{"num_hidden_layers": 11, "hidden_size": 320, "num_attention_heads": 5, "num_key_value_heads": 5, "head_dim": 64, "intermediate_size": 1920, "vocab_size": 2048, "hidden_act": "silu", "norm": "layernorm", "norm_place": "pre", "norm_eps": 1e-06, "positions": "learned", "qk_norm": false, "attn_scale": 0.125, "bias": "all", "tie_word_embeddings": false, "parallel_block": true, "init": "normal", "init_std_qkv": 0.0291, "init_std_o": 0.0361, "init_std_up": 0.0416, "init_std_down": 0.0416, "optimizer": "muon_hyperball", "learning_rate": 0.00764, "lr_mult_qkv": 0.4, "lr_mult_o": 0.884, "beta1": 0.95, "lr_head": 0.0126, "max_grad_norm": 0.5, "warmup_steps": 200, "schedule": "wsd", "decay_fraction": 1.0, "decay_shape": "linear", "final_lr_fraction": 0.0, "batch_tokens": [65536, 131072, 196608], "max_seq_len": 256, "doc_mask": true, "train_tokens": 1408000000, "max_steps": 10944, "dataset": "wikipedia_en"}
MLP neurons of a small language model. Each row is named by its layer, matrix (up: input weights; down: output weights) and neuron, and shows model dimensions 48-239. Each number is 128 + 24 x the weight over its row's rms, rounded and kept within 0 to 255. Numbers have three digits each.
After each neuron's rows, "fires on" lists the tokens most often at its 100 highest values on Wikipedia text that the model never trained on.

L2.up488:144087152124133140165139148125150090151163148153119142138160097116115107090142144094128155090119102132102135100152117149132130136095145132120099117154115142120122125175148127125162145127156116112127067098109158133167104144100135134162101099142120116116143131154103139154137094177127158113166117145140158155123098109135133069165171098117129116126104136145105124121183144120147145119123102139156161096118140124140119110132129157106127175124125136152122133075122119169110163134172102128155131138122109135148125066114171111096128084179117116160152141099155116164156100188165101156
L2.down488:112155109140123127127116085116117142098095118101150119122108142138133151184113127164122089162144143097150116149099134126127135111152112132135154136117119131145142124083121132162110110112099154138132210129144086131094129100171116119080158135117158130132108156105129120117095145082123110163107151105116084102125140161126127162088076136130152149130147115112141119128080101143109132142128150124103089147124130117111155134144127084138118094126121138103122126168121134099155102128118168130094137125139166139098118196170084151169125165094131125114095123165110132101104153066133137111
fires on: "ke", " gu", "ike", "me", " state", " work"

L4.up882:126134132130139133113107148099095126164104122103135109107126136141149105078103139119168118146126127143147093116127117094103109135100096114102120128138129149152143130133131117109106134119149132118144143157137143124153100093117135133144169142116117183127111148143142086141090141128172145172157171168151119154185140152118097148120118079135119107126111093117090133147139141105101174119129121103128160131135060126147132159122088171157135103153123131134083145130152106145088166114097088128141091156170080134151122118114176161147155133128152119104116150149154105119135128113118154102
L4.down882:119086111141130143110127136116121105069171116094137140143141099119149069137106127129107128109116142112108176124181145157129106149129148126088112144088151139113112118109139129135180154168149140108119140095158135070162149135112122128163147140115117160133134145138116127090146155174145104152137138121138129129088123149121145097136147097133054144101168114113156154138089121124121149132126117108147075100107120103174104117142167159106111145136136114123120120153107101157118093151135127128117118115131194198166123138112106107142164124110109136165147119135091082143132142108097136128
fires on: "on", "or", "ect", "an", "os", "ons"

L4.up1788:131096102137143120115124117135145115112182126130126149153147144126111100151095158148139114106113099132135113135111123127178152133124105138102150153083135134089124120154082130126120109149099052120141112153126129102150145116122099145152112128131105110068163133130117113160143170107103144172133137128108128134071118116156157128120130119127088142094126136141149126163122086117110119123148113124132123127084121180109137168173137139110142105081145087126108132126178119161117137125107153116124124157115124104142094124121086131134141172110160149113137074120161124106150140123096129148
L4.down1788:157156155108132167119121122117118118163137090142171125135150115109127128101129131150152084127116158170126113132131142083167142130108128139183143113147135111101116107138163115142129175152163143125157126118124123133125183141160151122125137130152097121125134143131141129136120137132118078154126092091131150129184128170125108113122119124091166131100152098157147111099112106141144132154130110096092113118124142113089128079090124119175122160104119128177127112098096109131112134122102161144149120107122155118074150155166114166115080129149104116132090124137124129109143116149143120121
fires on: " inv", "erv", "ov", "iven", " ent"

L4.up342:135093127161135153130140140105154077118126118131125116120087129146123100132134140138106129111134113118100125154111121146120152106162169165084136141119117109121141157120162115143167119132164114180062084174132128109138149143122091085093112089106166111147087109128160138117115101144159102170157161155140094126157121099167121142104151138141111112117143114157143145137073127158142143144130174097116084151137159127168106134155117161120109085129132090160099168102142142133121128135152155109091179136165112093074105137145105134108122142120130153118153119147105074108136152088146099136
L4.down342:113145110112160133128144099145098149114142121149139140096148074135135156113131105090112156146121120131154166099133162163114140139119092162144096117110153078139155096111152085134057135130098127142158151080117105099123095131083108157124156124080122068125158117137116140113104070134127113085106131132083141119137101093114141109127132166103130122111143151115128130119155131113129117141119111146134116104125144167130126121131144135123127137124119144154134137102122074106139105176145169134182133106160157113164164094110152109102160153107161156144154152186151150154108129095136177155
fires on: "l", ".", " of", "ak", "ose", " "

L2.up1119:142087131072167112134114118119076157169134121124108166168133123143148165097113096164100092094122109143132158123128135147131116113118143138122116179096156129148150112133127092128086140126095101150147136157103100146147105128137148106160153133097107148164174131071118125159084123122133087117136106128154125123126150144092149153129101088138086111142132097144123116101112132115113140096141142179118123119117139119141117079145066116100135097111087109117153110126105138173158116115119174146143161143140110134088111145138110123137128185164134100166127120136109114155157139166081112125
L2.down1119:134171107172106125140144137125179100075104118131153091098121139106121083154154171097139170149118133101114096144138107125116151162119104100129145090137110132118105143108141160144159114112155150079101127107138145124128157118112106131107127127125150109103086112171137137113160145111138151118102144127095123131129104078158099135130135168112176156108119156090117139145130144135159127187111120078154135128152089134121155179119178162153121155144153135139114165130145108080112131144168084107133094120108146114161165097128166149119104097106124155089130127121143127099105138106157126138
fires on: "olog", "istory", " polit", ":\n\n", " desc", "ether"

L4.up520:121117129142105129174146140121150159111117150154137119146099164173098109122123113117128158170127124120135127154102065130142143129135139160125162108124134131179149117105112154160117149126137118109164108121163094120161106089145105154103105077109096155138147130147132157136110153137145118109112170131147148138149086128086143132121160132134121107138082132142141127141110105160126162105096142128133112107118100115091139091103138100129134114159149160173122147107112131158177147043137161129115124149119138117143152062132167135125123167151133151106138126125114104127139141131159098114
L4.down520:138135166128171135078094114132153103091106131131132163146144112129129133109131132162109092122087124144094105115162148147124116102085126120142084154133175133103132162160125144127117099160131129165130184132091150146137133164105162094126124110115124146165126149138167145140139102158121104111130144121083107101141131124113147155127098117138119153141181154102162104131151158083170093112158119115140135122116150108153144156143134111105129132078143097084127111145126123125062131166114107109129167094146104134115128134162090117139092135102109169108103121090134120135102101127090139158
fires on: "ther", "t", "e", ":", " |"

L2.up526:123103161125141097140161154129104112153127146158106169148084127160170098132118113153111134154111156116117150103177137115149139136123135159085099142094138127107124117112126115170130144138089094108144136154167150119106103112113086102149140117172142150158099116146102144120138121134127115142095138121115123107176154095091121127146143060126132131097128148170142128143124131133122110134135100130141081130160127128136050116161140161168081116121102171112103157146164139115085151122124167128143151105113137099123123107119121171098122135147145148114090114141113146156122108176146126130
L2.down526:129160081144123142123086101127155148116111124117153102120164138097097143108111137105141109117126088130156092161103120167128116130135101094146155135181114138130138137130139128095096109125177149134114130092069111149148161163143176153127131138091121117092143147093160095114107129139108142098169130131140160145092111152148143116116110187133117129143110097084112120132118127121121129121126145107117187140097127118113172152112112100101145134137140096129143105121114112162170105130137079127098093153133141149139139159165135097142133119128138108150160131099130116092132133082117118144
fires on: " go", " band", "istor", "ords", " fin", "andid"

L4.up1657:137117141137122094113113143141181105142084115139128133110116138090144117135146164112146141117118145119129109121112096139120118120114131107143125125121113122153138152145105094126180154101126109095146143167163127089139131137130114138147109114102110136095154098125172098127157068119104125100179110153148093154111114096129159133125150130155142124114082097130159134130159091144126127130123139169133087089110129155140100126118146133104138139149127123117101174078151138161120142155134115083104141121147115137086125156151115113095116103142112098126169138133123137190053154133156132068
L4.down1657:137154107163149123106106106116086134107154131168170123127144131115119147099111072126137080136143127088164162147109150107091135115138122096147134131130139131147115108108183141124088135163120128188121097122055129144107151118095110123113125100152178112128164156149098140150108194143158100123079123052153172123149141158125142124131105128099134096144141135151128129139104138115134132103166098127104155117130130121084172144103124151143138149103103130152138090127127120134162124130138108147138117173084145125145120097131103112147102131123115138105109108110131144107189103132148106159
fires on: " of", ".", "ey", "ast", "arl"

L5.up189:151119075106108156146170152113143126114164104146171168155158142126135148153133155112111165105126157146122112133097133145127151110103103119163122163144141153141105116148119133149110139157215159108129165126155122134093180065126082143103142111142142150114161111121124143152108099136104166161135140151114113155151141110094129132122119137120127146128122097081174130092144123129161155124096112119117128128113149179131083094143148168158151129111147149154169150114093115154144156114093119126110120139103094154151131110142093160159090122136120114116131125100092134128124096109109109130
L5.down189:158081126108128137125083117130102126125086110150127120115147092174133105116172134160126084119145140136172150128146134126139136179140139134131146136144123124110133119082171157134122140097105120149110113136092177144121110148100125097125142170152146112146150142124119099131131152181127106131118085092139143139137113159158132119131154116153121102137110120108089159128148113110100115161152102165131149145126118123100192178099141186089143161130140123081109123091128096136143131095121094136153150140090144137111076146136109157140126089098153147108137121169124169143113135131152158079
fires on: "ed", "r", "le", "am", "eal", "av"

L5.up644:117166128142166142103169131139149128145151162116135164099084141114134111137112126137114164162097135135170095121129146106145118156165152122164146105087157137135126096140122164135134132137124171102126108141115134142148099137157081142164175128100111107148147115125112129130089100092107127113126182132157154135185166141162129146077106114143125122114102162121129131142111113127130115150129111165086119112127113111149146159127117161095122161127112109133121150089125091098076137113128151154122084100116146128103082141156161123133172147125160060075137126135096140104122120135134138081
L5.down644:129168099115106098122119124130107150106127101136125109121150107182092170094138141113124095150153096132143163136084178113111106073176135156122111125157139126144134153102129145096126108129135127146095144113125055129118114132205080121147148115139186122078120123108125140117096140133142138166139117183123129115094145175144143167103130123138077164135120118124108109142146144119131142115123104145160147144145113110106088140117124132121147122095139107156133111182128107103169136129117145100129162151143139126128128115107118153136160099144162136112060096130134076111136128098141127115
fires on: "l", "F", " ", "w", "f", "d"

L2.up1278:092137130138124135084124138140099115108096129137142100098102156095084134119084162091175137118147170147165087109123178138128107131105127113159180141108127121110123154131090128118136131100184168136111141130140123142111093128090124162122125114136147179164121128131126171134137146161114148179123115169139156138091138134135097089087138103120122118137161159108133115130102107157131097141112113149135091090110083132145116146097154136130081097157141125122151149146155128145129120124144104140140136151138150097152078134107094138147154125114121118102059169157139123107094098126086144122
L2.down1278:147093145119130110153132112116149152142140111127095156128151128172153126161150127168089140131107086110099150116133096124118135116159148166094082138131137152142137113104180145121135113153092089155127100141132135128136155127169114129146161121123115093081138096122135089129110100122180101065126117080106105119145138111086147144151108142135156134134092122143130151128133131114120158132144135100125171142138173116124131099148128136143173171102134093166149115130104136118126134143107131166115120104125113163145163131121139104104121136122148130154156081113112129150150154116141113137
fires on: "ired", "ced", " leg", "work", " result"

L5.up1600:099122112134126147123118109133141121136152092119104107131149143124123160185142098099124098143114160136134138133132141131124151159153169145152129127148143160105135154158108105110128124118124110107143138158150100074091137124149140072133093105149147107168097159131106130161127121136087139136135146143129111102156119146131128129132109127157101093119136158116159143142113146139101135173116138139139095157141148129108183147165172136137081191133118113126120130113130107129100152135112141105122137120106131101163133117130152176086141107120172130143159118114146085071142140129117113168
L5.down1600:170119150114138088107132135165121110179114144125109122103128087153107139069129143124112129107109108154084081149130137094124139087122107120097141143080119110103117094140114117155158119138160153188144158139157131136147143105111120159097123150094124161094129160149122129134151089119129117158106080119131126152120151144135146149135134118121151168102119109160101131119143139148144143122123139099107151099119113156145115138113094132089112112120147163089187152138082127102157118122088095123126138119134159119106086123164093115151141172168085143148130158174171122173120097125170163093
fires on: "ed", "ing", "vent", "ent", "s"

L5.up75:126128153113131105174128117180132109097108130126128162155127083178147110105114131115085143132098086145146109143141134104162121123152156154118133112146134143145055144085131130125157070110110107110114103118121078101159159140185107168116151083132102143124118113106135102130140131106154113116084143139130115147147135156113135127133158113130124149153119094149077111137125117111114108144130092170101138161114147161142116129152109124105157145121120100132116086063143119181138128147136111161140141103132121178114136167179147091123131174140095096168083140149118119150076110141154125154
L5.down75:123134122137100126130156113120179149112130181088156113131150129096027164123156112108143120115155101129129123115131157159105153095108135113105121135123077110111123160153110145163103164145145146147154168181126118162130151101087119053108116190102130135122109110116138079147116166145108116118135110081108138081128137087099136155158123118111136129107127141102166182149123123135171157122129127101125112126169094126141151161076121107161101135128158166084152151158165128134111138160111148110110122122118162111141112121119113134119111146139146158126116151111147146184172145128160156086
fires on: "qu", "ant", "t", "az", "z", "ier"

L5.up256:126157136132165136123132120122142134145130142105154073118148104158106142091091084156119082087145124130119158122149080137111100078120142085130072141129140151110115139123148155133117099158096134138123118105053127155143146108091106136126135100157100096133138114127123112109083174143077142169135125110132117109180095113123114112145131122094153124136122158119114123166138152134103106173131115149109099117091131148122102108140165150082153131114116103159150085116089119177108122115124114127145133112129143135144092161103152122149162101099142137118148128108170094141119098138123134115
L5.down256:094124154118094089130105115131141159128147136160078127129134170110166129108117148122117119139156136141107127133137148153150191119128118162131127129114176179136153118092160091109125133123134164141108109168149110129113135108125095127128121078139139140090099165122156091165177077160124143120093110090132148114123119102111101115105212168133135094142131095133115105137084117146138122144132116110101152108123120090102147157099088127145107094091127105141129121156125190117158117151112115125114125155192120135117091135127105131113097119103167138147108104146141122090109103161079146136
fires on: "and", "s", "ab", "ow", "ay", "our"

L4.up1537:097196085128134131166135118104146131153115086108137142085127102136165107143153136085119117116132102141169139123107103149122092137136125132124136085106128101129175159118128121111118135114115144122149139208114129095130124142116060143130119173084135143158161117147115139161139126145088121138124113146154111107137205095124136081116136108127118164130066152138100139102131149089117133084125120145119123132141103148130119130102176136132130176153143146085150108143096184119121159127163121140128092117120117128108171097151103112172148097126129128152139123126124123128141186153109144123
L4.down1537:135114137132117120115116126108131118126117149116134144167141168099115141133126131173144123162099134132150116157135117125165120094095141138105087161160153185108103101174118105127156103128125123128111116085132132194084119108104114114103139115115102127134096125145146130106128114133160113152149141112168117137117105131116133164151184104118130139124152093145128114111123104097145152173140134079120090112114162140115109116180110141153162108100129094156131149130142123151161117130138122136087135162146158108155157128133118133090123114117084100121086126121168118127118132083139141174
fires on: "ect", "ing", "ific", "ia", "°", "ased"

L4.up645:114104109163162145170126130137143127162107137159117150115112103142171078156129181106138115128113102111123121113124106129172129146115176144103099123074127063105106118145109149131122134142120171104108158095124113158103093099092151108112149151094124159120151126125145108139115121139109077140103112126117137130080101109162144154111130139113141149101132087131127113149117123139116179112136132152123168103133112145109137120118137124163139146158163177122156184116161141118165139126106110105082093082095117182152126097113061167142116137125189153115088129130122138150146150114102115080
L4.down645:108151124092119098112147134108116125118121105117128129103151131125118144095123112156168109158133135139098167124103129155077154127132097107142129133127157159139138132135163115150165144118113092129154118144137136077159157146160112148123121122143106125155107129148106131140148139110148141112139155099118096135128152110098145113145126132148130136149127160126124109110174120078090097190115161123112123156138182117164140134160103141112100090104076106133095090161140124117106124146126156160139154149105158087106144152118168095102139112126089082148134122112149119082119103126076157143
fires on: "ic", "om", "se", "eb", "ij"

L4.up1760:167113142118094104090140120138114109182157130138135124078067158110156106112078148134145146162172162118079136149128105151140145149103095133110114132178143108142147135137118116160114131107160146116117153080139137116169118116122087153134132090146142159147149114147162130133112126141141116119108139163146148095103136109121162111151123122114106137152100178147132134109139117109123155108148080141146157104138108092106112125147110137096144117108132125129111147126113189111156076146105111172126096103145111122133171118086148183144133102122143088110140148082130142140119108146112101127
L4.down1760:103137105132145108144147105141098100142143116091075098124174098112101133106142119105104089066137099115131126121159138098171110118180132122166102129129145127127051110145157137151134104170163084125116151132135042161101175133153137109089178099129089102114151141113100101104161111120125127168095086124082137143137115121149091104130137178156181148146156121117145143173096123137132098148111126100112140126134119137168122157130146104145114095163159138139159099129141080149131149118079148120171156150140139120110095140190144071112125141112125192141131115148129124134152145108136140118
fires on: "ect", "ev", "any", "out", "te", " career"

L4.up1477:159177116155144141120082113100146150090115131099142173124090104101108123133119136096121111126168151135129113110122134092087109182133114119117115120120150069132140119153120138089146167140139105118147189141146119159094072099131128151164133110141176125159117161141127151110102125095088127126143141122116116115137131118124088109146123099123119160149127133168156126125157150061134124091138076123160111175123122112083127133124125135160152106107138104137144117117114100099163103123151127096087108139189110140151113122138125181142091106148155136091124119128106128116119144130188141129
L4.down1477:141113130129161136126093131101169111152138143081109108128153153147101122168132169148117124096162124103089084135139143119125135127093095118118102161140137124136152130115127129129124078163146137144138158129147071091122122145118155148118101108132135155145140136122155138096112149163136141121141091118128108106152115114113108141138137109104126120122177118174140144195137134130148166141112097124107127124128137114136113123117168135139120139192172090115124133151112141102129116127134144094090126135137140187126107150119151144155122098107166164118088164127141127126127169137120138122
fires on: "on", "end", "ont", "om", "ons", "ite"

L5.up659:119151127140126113151158107141108170139166099094182093148123107137130133144092142133135132131166072122136149128114133123144171154102135142131140127116138102173121145107116098161124183143123088151156135119085128131138110116155146111139149122132141102109129110118130128099132146132112139123143090108108170096157154137126126123115106176127135075120069151143119098149104117134127105121104144115133171148130157146132113099132109144150143092123126153113117178177139116163107131139090132134136100121119100144124084165116136116174136126139152137111128126109147188143119140131117087131
L5.down659:108133152102111142145104125145135086157110123143070140090138146160158112109131143160083141130088127126115105113125104157118138094148137111132099140166135171103145108150125191114130107110112142109115103134142098193140149105108089154137123174129128116141115093159146081157127099122178097172119157125122132160097114148144111126135155060128100123139122122121144145099135102140153136165129142111144105123125101141148121168129099108116107179128088125106161130150128112097112114136136108117142128118128171107103157099141107100114140139114106158142122097156153096124137097116190152121
fires on: "-", "ing", "port", "an", " of", "wards"

L4.up67:136126132131097138148116155083118124125146116143107134118107115146131130136159198131110153129154139070137194125134113124119126159146096138146153130131120133171144187103115096143139141119090111133081156157146120134113119080119124158110134115135084111127135138126096160177160090098153063137142102113118106106109139141097141153123147147159133138125095118109145109134118120126138103100107144113063126125118136134153123150132124145134181122133091124136097164106178129135109100109088146129132123155113154118153115123178129141113147117117151130172114127120107147107128202116102118073
L4.down67:112082121125141094115149115174125152114118132124165129133120157141151171135096090117125134100093107180132047137138146117118124096118141133095091100095125129086112071136165111136142103130150109149176075085123120112132153144117131168145117142116154151131141133154141089111118137124100194123125157128125167165124093094192121112112155082107109111126161133151123130081142102166143148142098137136138111153143139133088115120112111104137091118134161120148137082129111125126110153133146130123150122091161124133110129108075165127169118124130156116103109119203105149119094111150119145152
fires on: " who", " by", "d", "-y", " had", " which"

L5.up1381:091153139168101099122145135100125203178127085104139141083128084129120145117119122089097123121129157107123139081113140134160165158161116118108126179168094133096067152165093133173130116116117131146128139107113159096132097136138082174102117113133179147102124096101114128119128150147183131131159143093148115122132155120090136144172152092138108141131101136131112131168119116116181118108126136108131117134133160147122136091150091146157128138130124109131143148102122108136128094131119109141099122131132177145127089134145126120082130114161168118151123168111090118135170157120112106108
L5.down1381:149150150083123122145159144119095114108150148131098143140118148139145118135138103181089095116128080115152158171111139087116091112102128136124138093118133136109148170070132109142161150136141127150135112113122128132138148083135122126121126131095083109115102116180129144107139131092123106126080133142139119113086086169122149095158147160112143124167126148162132146084137113157143123102116141130142130105131127073175114141078145122139106125138146170144125126137090184122164120126151119118146129113127049103148170147107145116100139135113149168105131109153164166142114129135122131153
fires on: " which", "ot", "e", "he", "or", "ing"

L4.up797:130162152157078117111101167117164101100138158133158132123095114114122094147158123095153117113125138144117105121130118159156093117123094126125133130151113115150094121156137111082130136122160129114106148126107157130106113139122103121137107103110139134137117132128153109120127148100120134149094146155132094146134142124084151123132159087148147167144120168101175160128144152125118154098105129142138148144095118085135118152121149113163072102150080121101127117124107135137098119085114140136107148141129098155090103152120102167115135185088141141108122149124136101142145157118129148144
L4.down797:155126159135139150122122163114132122140114086047120136139127139063097113106142146174125150117112099137120102154133152137120159139100138131094156164097163132116124179103113151119139172144123146116135107130135141139169138122127106106101089120131145150118160087090136153108103114157139135121144159106122120113115177095130127120155140164125115104113134100096106145121116171111143125155115147123147163097112111163127144080130150064098147140166138139144097146148152145120163142121138073119127110149126116101169149178109122079172130159109127168096109133117108112092171174144132132092
fires on: " and", "ist", "E", " or", ","

L2.up885:088109138136141146176122140136125118125128129092108147156143106122140112161115114157132153117111165131132145136143122136130141154060139097138109082149110130141166127112125118127106159134131096129116120139131093120151101185130153154178144126089103136117157106134107134125177112073163100100112068142170129155129139076105137085144196117153142153104111160148118085122117176137096170148105112121146114120141161144130119129141133152125153099096144107108150149117156102139172136146124113121135122128102154088135139096085094128168125121142129150141096124121132085115131148184121096195
L2.down885:162132108113139130084137110107118116120137128142160099092099139110117141088140152110115101120125099152114129147117131090112126117197124147117152158112142127120091126136119148156162125094136137145125151114114124136116154111147130090086127137139155124145125145133148119131070159190083152193139164116099138107132137173160119183107049151108107109164141104100121158137147082134153104131156156131119139121115113092138142116122135106139124158156098144119097102107098151121094097108132119112113139137128085168125141165152117139110127158112126097116181126150118150115136100089127160054
fires on: "lege", "ference", "vious", "ris", "ister", " rel"

L4.up1095:123094118134082140131135124080177066124118145163118134121143117099078148135117120131115100130142171136113094126074085150098147133104094089133100098150175145152129143184128106134170120139156109149144137120128127155126141136107151105120121122155152109099113151132136123151119114143150151130166145153165130093087094160103124153151169127158130090085132127146135168103160140148119150118141141143111119118128155142138103108164115082161136126117133111126033129097108117146101110115171111137155118115124170131178151159110119148105144107116123098099147136134130095119079127095078116110
L4.down1095:127147159119141139128117107131127154110151154070132143115103137146159163122086115113131143128139103110122180151162143136129136144148114121135127125135106118122126136078167157136109137111113130150119128119142104071106110115152099123101133159086089120145130147156131174098174162145152070157095112109125151153163156128155144113122101093131161193168051119098102101124099125107117119142129132121144136139113134136160128145116141162092119120098096131094185147132130144115155090127071114198130158161108085119112156110140162089160111142101120148127105110132100159113125140134108135163
fires on: ".", " of", "V", "/", " occ"

L4.up569:166104161111098095131113142144103094141094119095152097143129131122131135152138109168127091120107159108112128146124148180130146131123135121128124141162099153100097118132124144164158114140129101111134124152085146152123131137171139132145107119116141116125136150147091106074138101128088094121155157111112146106140079138116133094129121133149135136118115115069116106076169132084122140114143095092130155135062153155128104142116156150112137094184150122149178116104126148134149109088080088139116132114134159108142143126131166119110161143107111152149111134178115152138149143122148140099
L4.down569:112175120159144141109155148102102089125178099146125184110097118142116144101126173110125148148163089157129121127132111132127172114108116148119118147111144139117155201132141113139122138135163159112127151092156120122170130088126136136084144118151093122122114134134154131142115144106127154161111117144153142119123208113152110129144100127093093182156128109135129123169088097178099138103129142132122101111173106104116143160120126111115119161079145142091124130127115143117115103169159152125147116167143132139099095137116085119125088082139163139106125127114125141138140098099115134123
fires on: "e", "le", "ru", "les", "age", "y"

L4.up807:101170096136159120132152134105104108144142090134131095187124123095152154167137090123113105128106109105154127191106152119126120139160097149147083058104097093137144141113121162153121101112107101109131134097140120137105124100149134106169087132116158124111123168120132180126099128157136124149111109135088134151148163097148153125111106107163087133129143071122148119132144185125086063104134131137144135131098132110129129110070169090119140126138119114152128101127118141141131138151139121118143138189132144126142129099178111150130114123152143138124091152109095091168177147133103175140
L4.down807:132128141105123141109091126100124164133165165128118102091111144147107109101125101111142112120143163134102100081122128123116136100105132132123172144141099134090103130139144124086135159099142132143087123149093115098163141159146120144121152125150110126153101094173102115143145060155104131105157136128178165097114127138114139135129147123110148096132122150139120160159098071096176136173156070113143134110140159143139125172095113169150121133117113136118111131161109184103115118138140126121127122087130104117114132177103153123163120128112155079124166129131133161102079155165118129143
fires on: " /", " on", "ub", " Me", " |"

L4.up658:163103113161105126134156148137123077105132129145100152145100138144150130124158106146147124125127109139123132111140157178121132110127162107170117111149162125145124149103103071099141150128113098153093128128139074131126139126110135130173146118111144152119093127119070113183100143108102120168092112122124112108144118115105149116133141121114131142138154147115133135127112135173178089100133110127123131146113093147141112109128117098140074127145119147131157136168142137169107124070082076168117129095091114135105132121125135174088123153106116142115168145115084099145173136105141081180
L4.down658:099114175116129149114133126185131144126123101153130122129158122084147122143144122124106128133150109133132143133144083134127116108117109125150152131126113118116088145130119145140118151129112165120130149092157107076138110137174072110075124125127111137094140148142181123127135161156156136127150178152106127149148128122150151116128138186134103094133160088123136164142135145100096142105134179120111143091126135122132142120129116122113139067087100127145109119115146187095145111154191134138137131137150114154133128160122106127141118150108161139098112129126088120097124173108110136123
fires on: " is", " /", " are", " and", "E", " were"

L5.up164:149137116126123107127127084156131093116134137099118106124119111084126135155135132123117137135154161146162106121128135148134127151128161131117102118125122182164126109119170140099112138100128132093147120158124077072130147149148115136174198114152151139146088117114066145125137118124115112124125161139148134120086164140132097119100124159101073136105087124105114170192136112136098162129140132156165126117135161136123114124148093162144107139133155114145123133069129094149113157152130163097146164108105138167100175121098110110138142112128137079096104152098123147140120148141129131112
L5.down164:113140130118103106122131137127115164140138161133137098098149133134105132121146132116116114122188093130122147125117111147098116178129175143178160143120152153116130119145124110099127143123122155091112132111121118115071126162189093101133075134122117110113093113124131158149143118093106102097108130121124138118125118118129160154069123147148125154107113116085131129138124129161102147150141119123116170148132074112118136139176152157175167137129113093115110083141128133129124149127130122089111122091141128130124117093139108156138110110135132108145089132174138198131123108135156140128
fires on: "r", "re", "a", "F", "ast", "d"

L2.up1654:166104136106098110140141101175143144096155085160115118110144165127162068120133164133100100104111094125138114139145148131156108108108119127127140129142136134124137129134122155095102071154154128152140117143153116149150113117157088106152116125122151156196147099154100119138131132112121122082158127140125144136096096164152110177135092083144108142120144130109108103131149151126122146169112099110105106153109114142144154121103165134133127166127159115120144176084131103103111121123094098143121117128117125121136135121156143140122100155145149123095136138153089182164139113085113130121
L2.down1654:112133117156143126127109163090130130143109172110137143151145114132085161140112112126153131145143141159095153109112106139127131116148149141125110115122119122155111135137143110136142171097076121136121131135086138118105134126074121144086133120133089108091087162101152129121117113145118124183141121135141127102156143109077147094146168170130171142122132113143166155135110129142130098100130169161146143114147165143121096113150100105128117080120104147129097074176106156137165127138160133106143140134124157149132123110089097141146138096097098141141117127130180093102140151157116117109
fires on: "',", " event", "vent", " years", "aus", "istory"

L2.up1077:163118146104187084150140111136120131151093092105100132159137109137128127135118110092119107112160151116094133116086094145100106154141105115074117159137105125148088131132135140162128165113112147106122132166169147115140144142152165076156142092118133116138115139158130110112113130104123154137117124149161133133143096105117095110150153157118112131092157144138127166157121145101140172113098139090132102110137138105116120170110137186137131100126150109174089151116131151102173084108130137120153129167136139089167144128128120114104117133111101131151178139130160087115114120130123137111
L2.down1077:090125109163062158091119163124151139105164144135120120093121142124105133114145142166117149144118102140152125124148162119167143102096159149157129112118175137127177118133127134084131095161150103138143112080118091144131124134094093163121101152140125135117126122099084147133138115151134120117133139118101128124136154125126166142111116092142141126150088108128132095087129116173115056139154118179123166145111094124135136083144133087135122175145089149106137108151142114133104174139138110159096143084106112169092126101135139146165138124156148147113091118157129166133138119128150123146
fires on: " life", " includ", " before", " band", " are", " member"

L2.up483:104090107108129104151127161158101134110135129108143138148130139092134082126124114097111081139135133118144115150121128145107116153083106134168153158113084132132141095129142141141155076112133102156144104118098129121136117122110135135083138148164146109160156119126112102106129119115152128138087097090115134141151125124099152149133169127142162119100135159130061133049172152133073104087115138089111127144163111099101098131082085116105142125134126153139157171157130176171118134157095120121182091124139135150127097140123126147119128131088082120137143165148124121122154117173149098129
L2.down483:156172168153144147107143094094163119133105140132126160087145125132142176133130157158143169116145134138101143130127130102150156125170151122076119096139161105125118143130115107112101158135136126103108175152139144136138158144148121110169126094104113143092095138135137149128087117159117148119161141170137110093085147121143102111131110162126105145121115109125191115196062134138162137169130104143158130118108129149147156127156169135148120120088123083129101107095117100103143105106152127163086158130112092105141135110129106108142115127164162153111103111102143122125096136092111158134
fires on: " including", " such", "&", " members", "iety", "RA"

L5.up1041:114135108121140146209123106139116142131102157146180136135116106127140123133105155139130133137107094107130169118163121111110165125113116120152133119116065146127098141129120096105083143136153140086087107105124136112088127152140120157123125141139130138122101138125154140146128170097110140135120096100131092150180109161110134106101133183131144148145163130100155105146164142121151090157110136121138155114174132116114111194186071130126125140128166117091143176163133123148074142095115124113076103124105160131108144134129098148105106121111127142123154128085156113132147143173172146111
L5.down1041:108138099091105130090148164109128125104129075094102154101130161130089103109124105119114129105131154141115082102099115129158128153169129137101147120143152128131155133110103127157160133129105118165167134172151116132134142109106129125142142132122102128130139113157079164111160090167117128143094161121104143143088139091160109110157150106132102154120140154149148167147147164138117171146143127155122147117107113117167163112103164102125136092125122136143122113104141128107154101179119131126153154178129084159130065109137169086151144134135120115150164133149128134124085112106108116137
fires on: "op", "il", "ia", "ian", "ot"